MLP neurons of a small language model. Each row is named by its layer, matrix (up: input weights; down: output weights) and neuron, and shows model dimensions 48-303. Each number is 128 + 24 x the weight over its row's rms, rounded and kept within 0 to 255. Numbers have three digits each.
After each neuron's rows, "fires on" lists the tokens most often at its 100 highest values on Wikipedia text that the model never trained on; "fires after" lists the tokens most often just before its 100 highest values on Wikipedia text that the model never trained on.

L7.up509:149169110133115114162098185116080119109119146080118113127107161119158089081145149165129109112082145159107110110147074148111134102113067116148126142130112144134118099139121121105175099149138141166134131161133136152146157117175080136144125118106163140145128120157147139119142162144117132138138094088116139095128164133180098108111123120081122133138162115113128107080110134126158130113118148120151158145120177125164116132144086138136134142132127147128161155130113129172107114067159088122182143168082143172121108133113064075114100136136125157143143129126164124097149168104093139125143135086121123111177133109137102093113109118105157133122137132128083109130101104114131132137160105110119115159119122081137151107168172149157141104128104120132129146160129155160163144097095149
L7.down509:128093160153146123171102130129140108162114092148132104127135134133088109094126138124119109161100107118109178153151099186080093087119136145131100141125155113136069098133089146132139174118134146101110134139148132181089102103117089174139136100103118119099127197091132163121130155117162139137130137107124128163165171141118097097102141150136129098160114151107158155121153158142158133110126138125126097127122173152107144115111121129099137136188130140109119115108139137115145145143138136159167144132134141172144108102135120119123084150071129157130179114097144083125086141150107145144141146146135136131154149111132146107126122123128128123139101126093119100119115126128122123108149108148130115141092168123102099156130128140135097096147149124162128101129134159105125153135089150
fires on: "2", "| ", "1", " | ", " living", "\n"
fires after: "| ", "\n", "- ", " couples"

L5.up1016:120117132170104125099101117139138113150113126134150113145117146117149146140135109113134102106094109158104131153124129186129131120135100106162164146103090108086157135144107143106100143126111095092144157114093183097165161107071065086155116164113128108150092149152129141132143100146107107100124102151093132185117134091180134109144102143139120154149143144135119118142166118123138140132112111151127110119101135122141119166136122140117119141102135097098114084111123115123098159078167138109108178127124139141087122158117142080111186150143160141125105117117126138111082124115107119151132161093170161110130156112118169133148131135119143135133148129185102123133085088203110116137146139124134084114131162169126136129141130135112117102149152079111138094126192122107089148107099093
L5.down1016:158123121140141111100148125102130096115122143118096119107090132108144167112170146093149127101134148090111144158139101141094151149155150128205138134148119116080123102128139137135140129110128160095102113111125142120142123116120125130147116112145141134110127173143102098118125131126172094100161112122118102155146183122150129124130087134144148158139093116166109125136134132094116149127085125112159127129101156131151188142111123132092113131148115096074124115116093141119131122150126127110157115142121147105146171133139077102112099161155117100088146103095142160118113111158150144140122171113158101121126109147137102121118084146105139136140103106152137125092103129215105126152160128145108093186132149127103160151071126144179129176088127104117074109132153134101136120121151120
fires on: "2", "3", "7", "8", "4", " |"
fires after: "; ", " | ", ":", "-", "–"

L3.up210:153139128133121118164133123179110157146111146129109063087143149131130108162119157110135111101112127127113146142117114097143125143080104081154151172091131116100124120105153121154164116138109136163123100149092111148092133141117183125136155085148111116130089129118091122138158140160135129174149131119153156117102093172115094157100104108141153100129102146115131122122131135200087170182133123117112127093147070111136129126152140137126099114111117166148166103118127120158153125147105118153154152121142123121096096102172097164128143094126161144148137129120084146138165126136119133173177115175107138124187106119120167123140152128103103104150140131104142127141140110149135108125151107130144168116115100150134089084098119145074131155078125091088117145123087109147132134135072115
L3.down210:156102143135178090144122125171155126139094158125139111123101147184124104145100138107122129140138118146118148134145153141136134146117090100134149101149136118144106120130152122168123124121126165149103116106096153101112180136163136128138160108131128110088108124113111122170148165137184149149110109115113114089144074121088127112124146103146140099122170080110121167115138065148139148128168148171098145111127132125142156153097108119134078095118163132111150113135159095099149132111157125141129150167112138117099183076168122079167104084152127147122135122089105104126131141123114162138115127160148117125140137132153169112144111133096095094103123129121131151159147139114135131120087105109160127111117149128127128144107147128136132149125133113100099152138138132104107095134087137
fires on: "\n", "\n\n", "|", ", \"", ": \"", "| "
fires after: ":", "\n\n", " that", "s:"

L7.up1386:169148129123179109128102155098121132133135117152123153140129134132166140139123081119092109122156102109139093110152120153145101119095146149125126103139134119129140092154165147131087123127184130133154139113063126118108151078115138077128116138157103155138101121129127100137158118126171124126133097129153085131099154156172101105150121085151147094084125101139142171169140122117112141085115118155107094102120140083111146133197136118171120115105140104147114121134161133120160100091159134129124124171139150177133177083165162127163137130157133191113138094119098129129124116146123091118168115098207142123144128108133124118099106127100128116140116116114156093123101141154148112121140083120118095112103134115108122123154159122176145136068108083120135104117106141116092117111110105
L7.down1386:115088115128157109134075130147141104101123149087113126097114115138157095109110130146107115126143144121140132157144139143124131126105153090158148128091120081099172120166110138080120105144107143085125098128104107143101132140085130197133146096156133155108100124110134071111094130119142170127114114180112180129116128173157137123125091165147157140174099132154122141120120176143085164055083122140119138122173127154138146125135153126148083139152130136137138110135129080131103130121152148109114124107138165112124151132121108107137145154117115118101130120151112104144138113129174123134146121097180167104123150137182121109120136128136126134112155108141186118135172162089147131135146154168156115124150162133162106135149145142166113078147095118141152130107122111123146125115108147
fires on: "1", "2", "5", "7", "8", "6"
fires after: " | ", "; ", "+"

L3.up675:105127129112114153136119144140085153106113146151128132116117126127131101099126161149130107123132160098115105119146129135145145093112146144116151130104106137143161119119139096146121134078065132119181152148144122131139159126104179212178061155121112120128140128148123141114147123091080158115160085117142104112119135106133148138111113144099133141141116149132095125147146141135096144080128136183134115135118085153079132125105121128172145149136131124166141136120147073105089084148108158109140145112140096087165128152162120134137105162091090143101072104124094114118116138100147103114151126127154108180121086075159168129132092143133166125134143107123124142120091102102123145105104127157074157160139095113081113149145116117143127131130149104159155090126106140104158189135129135
L3.down675:141113113105166153107081172090165120097124133160145122148154089124108131127123112112165112118128113136130111141121166135113145115129148118143122118138118119120127129143151086113132107162112130083213114134126171137107103143138117155128092152113146109125101091129168118067088121098136138116132147107099151105134139101153161113134104166160094162180127136165153126166133152153102107152143149178097100137115117108098162133093138106128181112128094132183136077161122154128104126141103098117126093146182112103126103178080151138127114106090131137123118089128114137177153140099110108146126168154074155110107119123065128160094146128086118096153163125141162140108159128089123146098132092145124164119146120134145130136138115113157142100134119148127104167139118120144121168124104149
fires on: "==P", "==S", "==C", "==F", "==L", "===P"
fires after: "\n\n"

L5.up1597:123123131089119084105098176131139131109088139116154114109131119155144141114149096112147100129124143101141133200173106123120140108061108156140105119124141097146182126122134138119075110118115152101094121097112128112122146138120112174112140147162096111123090138180118054151165128123128156129119165160146119178123120086121120089096116115120093155157136136119143145139116131130140165107118142089164161116154125136137125125120127092119138152149138137163146108148145136119104144074138146098095133090102108136164132142109141120137101174120145106111180128149108119111111117184130074107109126080129155086116135146120136153101102165163079118105110099162138157145162152128138122148152097141153107132089128179117138131151134169118131120062129106146136128145131108110131137147090114
L5.down1597:144071113100159150123106141111108120136129158105163118148072139136089135141152129136169145109123128083112140152139102110104126147129112114129115081123144118074154168206120114102098112130139166134149175134143098082123144097110108115110131167166107124122111137117113161133111126158186071085132152141135080123142118106143140161147093123127105117122102159120098120136143130112126124122124135119116120140141117144129120148189076158134126146115139125122101149170102123158092137113131139143140124153130156127126160136139156157114090116124124078116157127122120099141154107125176142156100126143098113162122159137132145166136131125146135137113138121130081121099132127157136073145165124139124117114141137126148182113135126120141107135113117121156116132135132132146121159118123171
fires on: "a", "2", "9", " | ", "1", "8"
fires after: " | ", ":", " |  | −", "; "

L7.up1868:129086113149133141136131125141107120094094113132169167136121141124111146090116156154184092146133185112129147141108123104153119152144125172195095093134140085121098102141104145120086127103122131131137133118089125148137138095125164119139127111115143143135188119154156120103151109153124112163106140134140109123127158132108103128152152097117156108065116145166148175122105106175105104111143135125180098153112106111125156128126087182106153121128129136140154120107100108152093116145093122139117138118152177087130132124168120135135100104149140103175099131130143132115173147162110132108118111143148116173111106157168153127157154103120108170107128122162171121158118128086183103144140141126120135126124164120141105132099078137126154100148100149101144109142092101125112131131097114
L7.down1868:143109113124120120119154165100101136099158087109147133131126110153136114162081088169164147129118131116094124131122096183142096104112161134152087106139135094141148183103110134079140118122157140139149108126109119162147138106140146135084114076148113125119147098126129131127089127160117184148084125165119082137078192109117130161128113130102129125109108137168150131142114159110156094149105103127107129155084118122119161105158098153134173134175095146132135142117144155138168121108112126114142124103159127123145162155147097145149086161131142147115148147135107140099089141138112177116127108092108142139116144133160116114123151131103126144160124165139144134191137103124130144114147095111127079168118133132105126122116115118117165123152114143105172105166118115130125170151091118
fires on: ".", ",", "0"
fires after: "1", "2", "3", "6", "4"

L3.up57:140112132112145146110116132111108089121123127175175092113133169131154132133121086104089101128133104135117094155173132144112157141125162147166166138133139163126144168100090157132130100145114113157102144127147121122161159107106186115113069071147127094110157134122077128169159114091134096098128180171136124104172103091144165128120150134099118120182088149132144103150110148083087100104090158121106131137102123146123093123152130094116155175123092141090135107141149112149114123136119149116173125109169127125122090146119137105138129114173112097142151169143147081163126111138175133128160101154131142153130126091146091123111145179127131120103146114168152154130137142101107142087124124151139111110163101127161118108136134122150117104106141114163086149107123136114079092120131178
L3.down57:146080098105140127122163095093124120117124127156133124135128122100101108124178117106132135122135177135129137133123136129203114163138121139124160146132179105129127181143103160133171102117151133114128142169137135118125115147124116167092103117153151140121130157095111129143095137186139115168096089135150104108144148145122110093135126113109145161138136140155134130140164150100129121111091115143077131100132152142108087103181096109119198148092137128152095139118136080109107098083123142153127096120107173146191095158110128094117116141132126132073114088128133114110097088145152130147144129108128133101132116108128130168151096151134104126130171144114187134128136156138123123123067117145129140126119084136177115114158142129106093134121120110111070155158066120143090114108147122
fires on: " | ", " ", "| ", "; W", "- "
fires after: "\n", "2", ".", "; D", "36", "3"

L5.up1532:100189115130134155132110120142085157134144147107129096128097097087153134127113143145107115178106116148105150124104100123124141125169154123116111122125105129110147100115146168128159104138100078124131091160113078131132123119161148077113118118131153112095123114123105091137077147172122089145092157146130111145063132165152111144130151140138096126148089100126132101190117150111101151129133158134150133174090160131074108108100108089120108113134163104141119115126145111108059161104109140129079142137121123121123156130131114151152166125128155164109106135149143129135136114162099113164130132124126127149136157113134122139093125116099130074100183158119121133118140123090155131112185073121119095157104086140110148135140121174167122115118109121117152132111139090095126128160113124
L5.down1532:148095142137176157125140120104117155114137160113147116149138125151142103171092129079120109137129098126181097117096092133138100142139180142154090155105119131163104165127153125141102119119128073150138137129097099087076165121184105111134088155121139136136164113142196147154090132147120100145138110141143140129107138104119100116090087120100108187143132113089145191116136129123121135117137114169115101159117156172154138156160131107130171104135125131153107145115107123101130115079126113129100142127091120143126148155088156114141136167157128115156105135058123129159129143121122119146129128114125122113168135087115114149125120092128068110124161091126174114069111109093129113091166164121090106109103130098167139141142162150162124155127126157121129138131126088156129141105116111
fires on: "2", "1", "; ", "| "
fires after: "| ", "- ", "\n"

L5.up310:109129128209176123105091072129135111118110134105119156131095104124112146126133113175141149132129104133152125115101117129140128131115141132145145141169161123126139144130132100119096147138146122120111145163134154143101175124083109133130140165164101121145115140143121119126162133100125121110119140141136121139066080144132165163105088133091135146105127127121101068151160147102100126091088110146124126078121137095145126147121109163171105160147128145139115107157105113165109060092151153131121115119110067196155118114094157106135141144112123105115103141109136125132094132099161100148136120128149160119140145112137150139068084114146148125080118127144134091119143194162184117123137135106138146125145100190147159131150109137135093112126157136134109082089152146131105144109105074
L5.down310:174154089131148079115142119145146106099177112088140138122096115101123140132144116127096124148117121136099089118133119134101140145130142117134187118115162104099146134142134153131103076115110143103143134168116159126138110113111128110106141128130140177143077121107155101118142092155160131153111145139128134165119145141129200133119077147125174153086141145112098145151133150139113129069100135132090109131140131112126107129123095117111153168124163134142087096139081140172142098121120139113129114110132109130158172095092118109202179137165154096064115132138142113122151111114137134138110150133118134102110105130128148119089108083157138141111116089159138129094144163163163091111143142149177125133153182108118156127127130156149083168095160142151143121085132162120126156121141070
fires on: " | ", "0", "1", "2", "7"
fires after: " | ", "0", "1"

L5.up1711:149135108121115126158135140122112116140131137115166148122118085120112116131143110126112145132152111126145141123141111112106133125135140116110143120165113159178136105133148164139108136121144155103094111131159087147090172135127143131125116125144141082135104123155129119118114114103101128137098109164142133124121120158072103105147152146107121106115085148160113109096120118118137172165080133151147140157113091111147096119109116124150139124119149120117159165138156127142133143115106091157093144108111179140147095163131138093120127121121139106165128148132106092138143189125083179143148076087113104150162083141137146155129099118166122101176113130077165132154132103109168118170144110132123098160191114088114126129107135106159157153108146090123087131105172177106138139145131139
L5.down1711:097107107121144114136082127176131135119153135105147134122141132118164105134117158070136107114100140115113159160143156149167111132146074082124131085128099168144145093157125144150085149095128141091119078194169140131168103132148093147099163133157113138148118161110104081108105099142129128135132133137136100153109147139120097120137122151097141098146105099112091138110134122160125165122138102139110122191111143110122149131136140132095105121161149093153143135107160164114097097139145139138114107116099124119169128125126141068149169119124149160067105152142140151116149161116133160069170132148120103114156108151142164101167152127117125113150125124064112105120179110117156129138128122149127128143131129121142123136109140131184145109114169071108135164120126142148097134102112136
fires on: "0", "n", "l"
fires after: " | ", " (", "^{(", "n", " "

L5.up1720:120137121102156150134132138145145127145176149088126094129077122117126135114103146140142130155131169122140133113104102132147095135145103139136128160108134093118122109129179158100160138119140137138083137142105141141100102121100095142153141138103156167126149140113121089143128098153071175119163117160089114111103132167133160152137114111122164156118088157136099123106088154156102131156097153085162062093150109146140137119147107113148149160098118112103130110128127096122120146161152142134173126102135152145096127126151159095129142132101110116105120089155146143127148143142115107127138186099141158111148090084102132105130117166105172124109114053143128130115109138145127134124142124157092118089108110180081149105088175096114139158106082129119104117117130105133099162093110160
L5.down1720:132089134152126162095121114112103129101156099131141099124121091090098113131129151109107142097144169116094115182106119114129133129126127158129104141132138121167119137116159166115159098160157109150166126152103151128118113146141122107183110103098131109115126108114116096092108145170144132118132115110157177159142146132168157103150108120126175150156116132078124110125152161139068112094106144116094114135131160083154148120088091142156149154133133076136088154134133137093134120130075127082128092123125166137151178163132090165159098148135140143164123116153132163115105146118128125166084151087147127146130161167141152141143125124115079116136124109133115172137104133115086135173147138159113157138118091138166122137109156111144171115103109145145089110162123144128184105155121162
fires on: " |", " | "
fires after: "0", "1", "2", "3", " | ", "9"

L7.up1731:154138109119136107170164140144088142200149134079116134127164141159148118109128149101140127145166154155131092103122108100117151168088169114075102134089164125127132150066116128119105137096142108108139104110076092140105150183141159112107108087173139110127160128127143125145157102103119157169148100155101173131132159100139109152139116130149120145132087146137123099134096109113116117146113131112149101145174098105116131130135135130140137126122114128113092103151110149131139084148133137137105125141127100145138087164129168146175100116139090132102147118116135109132175141131124097160143076119109119126137100165127116145139154096119144120160086134129155111150115138119137142133145121119136123077111134111111115103152114118168189107114145133130141174127124090085183149090124174
L7.down1731:176164098090152128081117115124105118160135114088135079106111116104122057127097154136085133132155128102077125136133122094112125164139134089129073122144123147120120149132163148104127158093162155172118107122118108166155124146147169115112099105157093142155150106107120110137099109160139134164126137162153158137129130088148134145105121102138107147114086114124140131168146146138137105155134162110138145095125151122106115117119166130107098131146117168116091139164088117171106126114097116108140116145127091110128147114124115112131135127114068099095166118111144196114130182107128159148113142104109151125164161107118127126105142130119145102114151150094116095125156141146159144151124069174125130109120117110180174140097150132170155130093133154170126131100151107104134137116127131
fires on: ",", " | ", "33", "3", "2"
fires after: " | ", "1", "3", "2", "4", "38"

L3.up18:094150125154091169135130100154098094067121181140103114123124150161099106110095142170162149110099162103105128132141159096136111114132155137132133117139133112134117109134132136123122111099151170119134115078140135132111172072086128181150119145104135120153113161107134123131136153110121160143137073106119101091130127092133141146111104156081176139149087110155130126123155126126150134124128092182181151179124138144138161133148124141096120071161125158150107130139089085136106118069136134130109118098142101096131126131160155132152151173098108160137143106158116111153138132139144147085133138160159093152079118149124097145127120126132132116119164134082118108110105103119114115148127131122113105130093084130104101171148130141117143096141172180128123111124160154143134154108103133
L3.down18:155103101094144145094127087088162129116138131130117132158095111124168125106129150132183141142116149118108116116138150141097133132127134103148141148108138111133085140106165093169109105110141082140127080115120149119156122121150147152139153143114136137120122085126141133125121089088108130105137123082106095098186149106191155100141127116160148134128121176171113157105127166151148114158138126122114104138126110125108176105096179113132169105156123088118083121145132147107115103165145085153114123148137095065142119137105141116106098110107166178151067137130119119094103133102122134133147159159125128106165143099102075158121153102161152122145138150084154162120096136119069157142126119136094125114121109153108109133100142148153112091178119153086139126154166132128144148133102175
fires on: "\"", "==", "^{(", "^{[", "====", "==="
fires after: "\n\n", ".", " ", "\n"

L7.up717:134115120092143112126142161170125127095157155108102153127099107111102103081110129164158137123128131141182153100128115105105154101110127146133161163131147158113120115131127149123134102066102120108159109089143152093126146092089098126127120132119182155090089109113120122145142121123119131130104164091143147143149175119151111138100068185121131130140139130149147129120122135134148090172174130123133119189135148117139133120105094139135141106062109177150148146124126100127093132149133109096130127140145117130109120108151160128113117101109108104098172088121120136097117137094132124106148138156108113115160103084126091130095119183088155123127135137142117138177104125115124107121120094122128138141122130107122135136178121146134153153162127145094169132123097145163163190085145126
L7.down717:135119121131110114139126152103141117112127112134142132156149096128086101189131080137168068099126130142188136113122141160112140144139103134117131136169104131134156143147125132119112164097149137101191107087114118138113131117142135163161129139149142112104144131141131121137125133098130117122127165146155133096124107153136124148132154140156136168083103096180143166106141104079144142172147118137122119157176104128122144106081152108139128086113136145131139160127158136099139126149098104146125171140170100126130114099079123161141105155128124100162167131144125150129134134142057151100147131064136136147134138069120119116087146117103156170158111156125103102080100083170129142093139089135155165121129109144137128141124133128109131130121107142102115133168073122139096132112108103
fires on: "===", "==", "mi", " sp"
fires after: "\n\n", "q"

L7.up714:129153172131137101150137145137174132154075134114088162131149129122113111133096135125128149149138177116128075156160153093124109099115156161111123103169119135190137104160136170119110102140129089088126156162114122142095123101154111147106125102186124137141125164147144123120117131121122094141097131105099121097151109155157131180110146118159109124116142125168131114157140073109153091161142108099136138056154164155132117096145111068128121097108185118126126142088108146106124113096153133148143128100146132106131128128134136135154118169136124123115087121127116140100121112152110174130136141117147164104125146149123145128113112129100120114140093102135137112164157179144124178109133088159071161176094100154143115148151110129097142134123113128111171137076130141150176147116101115
L7.down714:123154141168116146121153080090075131149146145131149123162177099133111125143091178119110106127143108155116108149103136124091174124121117141137143086099170146162152109116149143133151139135131101142137156107142090120067114068132138109109104075149147097136129098168112176126111132128139109135169143144121123117158160103082138137142132126128139140140116130119123134143122167068133114150139094126161127113143137085138143124111161187141108156122155139119115091136126147108098148111088125100140110125148174086147124121113130085103119147138119130096089158164079085150131134159114148124117132121110168096129140154106127147074114155173155146093127122128115125104106159128120150132130122128088146134170118127118136152145156146137152146098122140115116187142103096137126108107128065
fires on: "1", "| ", "re", "and"
fires after: "| ", "\n", " ab"

L5.up79:124139123142140050166133124116073120105112130166148114143123156141142125129104173146123150114108151111130139162138145121074166105146115139115136156111127121104146132137147121098133121100132091104163096118114146119130177143164119148086121143122109130120158144081132112133139099078100162125169098147165138119101078107141133167123157147135116128151185111097063115110120147128135169190112130146180127135121122146117142131101128126093120135126113120148143119133096130112148143118127069176168156108123160102148134118125081148137136118123124108158112113171121141098156110120123167138194142122153104120116175149099140131135106137138092119142132146154113095134125146088106094113154126128143081127141141142139128087134086111117141138136115111117142138140171130121146134106111088
L5.down79:158096117104096122119142141093143158108133118118115174142080105103169128146104156133179091127128148140116108125168125149110182133140168127096125132076126134124139160124108159129142127151141127135110150109120130113154122108124130129161125143119136109182151169071112130108129071120174117135138093101081142118108123114103144090133151147103119155139181111154097081125107157126182099171110130149120145107148170154145128147138132109107123099132149128118165144119125186134108122108116084156132075171130102165151123123185110084120123128091130124069119151168150147134093100100093168141143153101144142139112120125153100118156118106145142145157141147129131125115145165097098092159136138146138132139140174133134150145146109114111154124152132157145125144148124115101077158083147099
fires on: "2", "| ", " ", "1", "- ", "\""
fires after: "\n", "| ", "- ", ", "

L5.up1847:128068144138129157097157139152153117110136150163115163166099134154170174121136133139135120154109147118144100176123144164086141126156094134097131146125148156118114115099134138095087164111157130124071066138140145113141146091153129092104099145136129090192147143149131138138147087114138123120151127133151141172127093151137084132134121114120144136148115120139090117131102130135137091140138087093105094116135141132129113136154086123123134112126156162085104094165156116126103115122151119088080121144114171153136132141130090078146123092117132125109132167139139116141117147132113138145110085155100103145153095138148157174106145145141108141104141122154129141146095136186123116156130106133150129144118104142159076151085166069140151150154118132114111117159141172144166114128116154
L5.down1847:136142098119129112146147179147148141149104107134094162148113125109129112098130152107075131099142113151123095144139132158118124121140144114124130146140132137136131124093150151145148129090114080108124103162175081091157138121175148098105105124158138079140122146125134106108111123105102149149151094128078103159152137154118077137124085159164091155155093156144120133142093101149174153114097135130146142105121142136108132122137129100130140105083100130124102128135160183155068106163127104089115151118127138160134151151095134139105120100075135162152138102165128135141126149091130102149104145164126168098120118114152145121132149100138130142126140131110132107126127129191145132101111143121081135126155152156097155165065150141112126135107109149131084131084113158195128099097096154
fires on: " | ", " |", " ("
fires after: "0", "2", " | ", "1", "3", "5"

L3.up1451:143116150148129099152135142117138117159148136117144141115128148105110116149100139148141135148142125167154154149121105129140157094105135120126109133118135156119122155146116145107104104132092125133095167157134089121145138129100173164106137116100138164109177103136116127133133132106140154141123080180133138163076179122118096138128148072083119139130072132101138097135159167105115142159124085113141115134159118098136157109101146115143121124120127124101118166091153100134120080055126148076111135140084109134141141118138132087119134154133115105121130185124146135145121072146109110146118141061113135105191097126093114126089120114129113063144128101121164130138125109175137116157105132138096122141119117119117134145144159106193162097114130110155141109143107143062139096133156121
L3.down1451:139119159117123133135138148121116109122135117111091132117128134141135121102142124140133123148171190141154166155150128110110135136165124081150161126140140114161119127109095127122102167126150113100110123121171138147141087084101139155133112121134141113118122129139126097052128128096144134129149149118099145182078184156154104144147147125172172112110127126085143097093118112149089148130150146158101144104161146147135123148087125086138105133121160094130160128143145116136108136114152167078113108156140173159099149140131164142127136147090135109144115089107094144121158088171096145147108082073143141146128098154084141125115134130130148144077126142144122138179143145091155117158102126108102149084145099138129138133144166144138101150158100112177142104134165131120095130157140137
fires on: "12", "11", "10", "15", "9", "14"
fires after: " | ", ") | ", " living"

L5.up547:118108104158128122165153124178130143121129141131155118112121121107165150157092121099089129098127142191132152133144102155122118142104126164118130134077144119120088144091115119107069149110138132127159097158145094074146105101083092156208143136145124123120134150159142106139177092095145139126100103156125077118139149157076123147119107115159164152103126146098094116140107144153122144063144136084125145127133131093099170099166143146155161116149086153119124105099113163181106099143126156136091156151137097139127181122137149103135139157128123137125151163130127096168116121144153139133109102160130108139102122122151112109135171142109155109116139084116122129109100108137143127124116130122087106113099097087125137151164134110127138097118152130145116157126148140117132117130152151
L5.down547:160142125113107115126147115148116139152100076152105139121134129094168151127173136106126148107114135135103100175108113137124142120123144121163170142161143139101126097094156143142135126093140182103141152111102141115145157146087125129121127119153166131123097129102145100145163137134157141139108090129130157129114109091124141084122123083138105118123160138087171098128142126180142095139114094104095149124134109173101139119158173126142078096147131142099121124109123163098144158106126094094096170121122140136111129136110164118138115157112127108181124098096120110113139169129147117155138117134101133115078129141133115108143138107187131112119152159151109129119141121118145142088144116087116120170136098135091151147143112113170166105112150134099147157066145095109146127110108133
fires on: "th", " | ", "nd", "2", "3", "4"
fires after: " | ", "2", "5", "1", "8", "9"

L7.up692:074106115141100138166127110122101117120154126125190126123146114119120147103140125086138116143144128112155129126123126130119120144076135136125159084135122120113125107157104140146135119137127112139108103101070145160123127148073144128136125154155137173167119138121128121136168084088148131131127119113120129146112154110175152138145137106100142153147104153113127098137112137094128112145115141123153157106153098106155168153119147199157138109091157111120169088123143083109105132121150153124125095165152150145147136138138138164170108115097152121129069123111137113126080145134123146107137135151178098169139131106149150189130110156183125130170060052162138120114102150124142116149133158128137124118144086116109119120159109115089144182100101124099114100131124137095140108107120129
L7.down692:001151093185108128153113140115127155110156145142085161132116133138157136119135136119116136154101137121162087106103104127121100118132137128139097152120123106149093101178167115143153134098152136130115096113110080134169164141133094141127125121145120120109115105146128119151087122134139100105146095159180131158150147118149144109132097125139171170163109126056135161103124141136133104119157112131142120138138068108156146115120131178138105128137129082143131101061146116116151137178111112119097114144137153178114130124094163121156147147105132119122098110138143144123116122083111131126129134149118181154094157128106142152101112120127142149141131066147171107070089122113100139156149116138121145135153084109146157098170133121129109119097132133114100113130094123148116150106118154
fires on: "\n\n"
fires after: ".", "\".", "s.", "\""

L7.up258:122118089101118125104101167126135113114122129119078121128132113131109086151136108064148126126153071147118110111123142107164052123149158117132087114160131115129153124107123137109143136128137108147088116110139132120138164143126172074120153129149134136125143091091111098177087140122154141108133147186142116134110127168135156142151127153087127113114151124117105144153144073125094149158146097157129157149105099143134133142146176123108144139154120137104150111129095129118120169094169167100150123147136101070144145126128120189137119149121131187122115165133116128126139090099133143143136108088069138113128112146189151156111146138160131118125131109105106131122137123131116160134138133127112162164125126158134134130119079130124132166122102117136125164159109146144152073106086135
L7.down258:164116056135152112166130103138138126131132087122101113160083162152158164128168135139155107151144120116135171168150118122140143153131132141130121162144116144128118127103126107125109132110160114164134124123133145128122144102151152070102088133134114112144084134075151117138168130141114147116085135147173156110117150098167094126151104126122100125101153107127148115116112117127131122180156099140132094117152132153079128147112091177146134108161133100146096103150144116141167174161149098120170162154105121143118106114114101115124136127128108155147075125118157134095135111121166154175169143107075141087137109118132122103145070106112136157087088123129129135133183131117116137112097146125091144146144091131132123104102129123165134150144119115116070103158141108145163111110089125
fires on: "\n", "\n\n", ":", "|"
fires after: "\n", "==", ":", "\n\n", " ==", "s=="

L3.up40:072089105173143159110149102151102151159144164169119119140110128137116078117108128142149138155134124134157133107133106126118174106099125145113085140141171177123153157105121163127123130089149122140094134149177075147144102120133148143127161075153111110094091149132121126153178148122082125107116162138151091133114130118151102133145097159118147108126098168119098112113112122142129104160120103131176158134131100126120114124147126157097137115130118184115137105085130148148099148159132107162100145182114159134093127136122111141161122133115101133135168127136107134180147152124118132107131096119114112149128122096137139124100118072084167133163116093114120102108134107113181110112133134098105090165078136107151142124123075131137149145148164162143181158129160138144150105166146151
L3.down40:138083131169103153158092140124099103151111114104124085161113130121116107121137156120097144119142124134134141092142110153107129125117137109132116120194113119105170090136166132147149136147122105079155121127145145149111135101123123136128125122127103117156183174138180123117153130145135143128135098144151154115128109123172109135137137108131172132094119110108125132122091152143176139138066118149085113159073135095118101101112163190138141143154138070128113111127141128106115174116120151136159146104130169121123137080171108122139129131142163105141115146134089116159094111162118147111145099147152115134178158099163102134124146086169103142145105133093125129134137133080149169133112141116132149141125087113159118119130099078115113116141112132180178148131072114119130099101113154
fires on: " | ", " G", " car", "S.", " million"
fires after: "1", "0", "2", " U.", "5"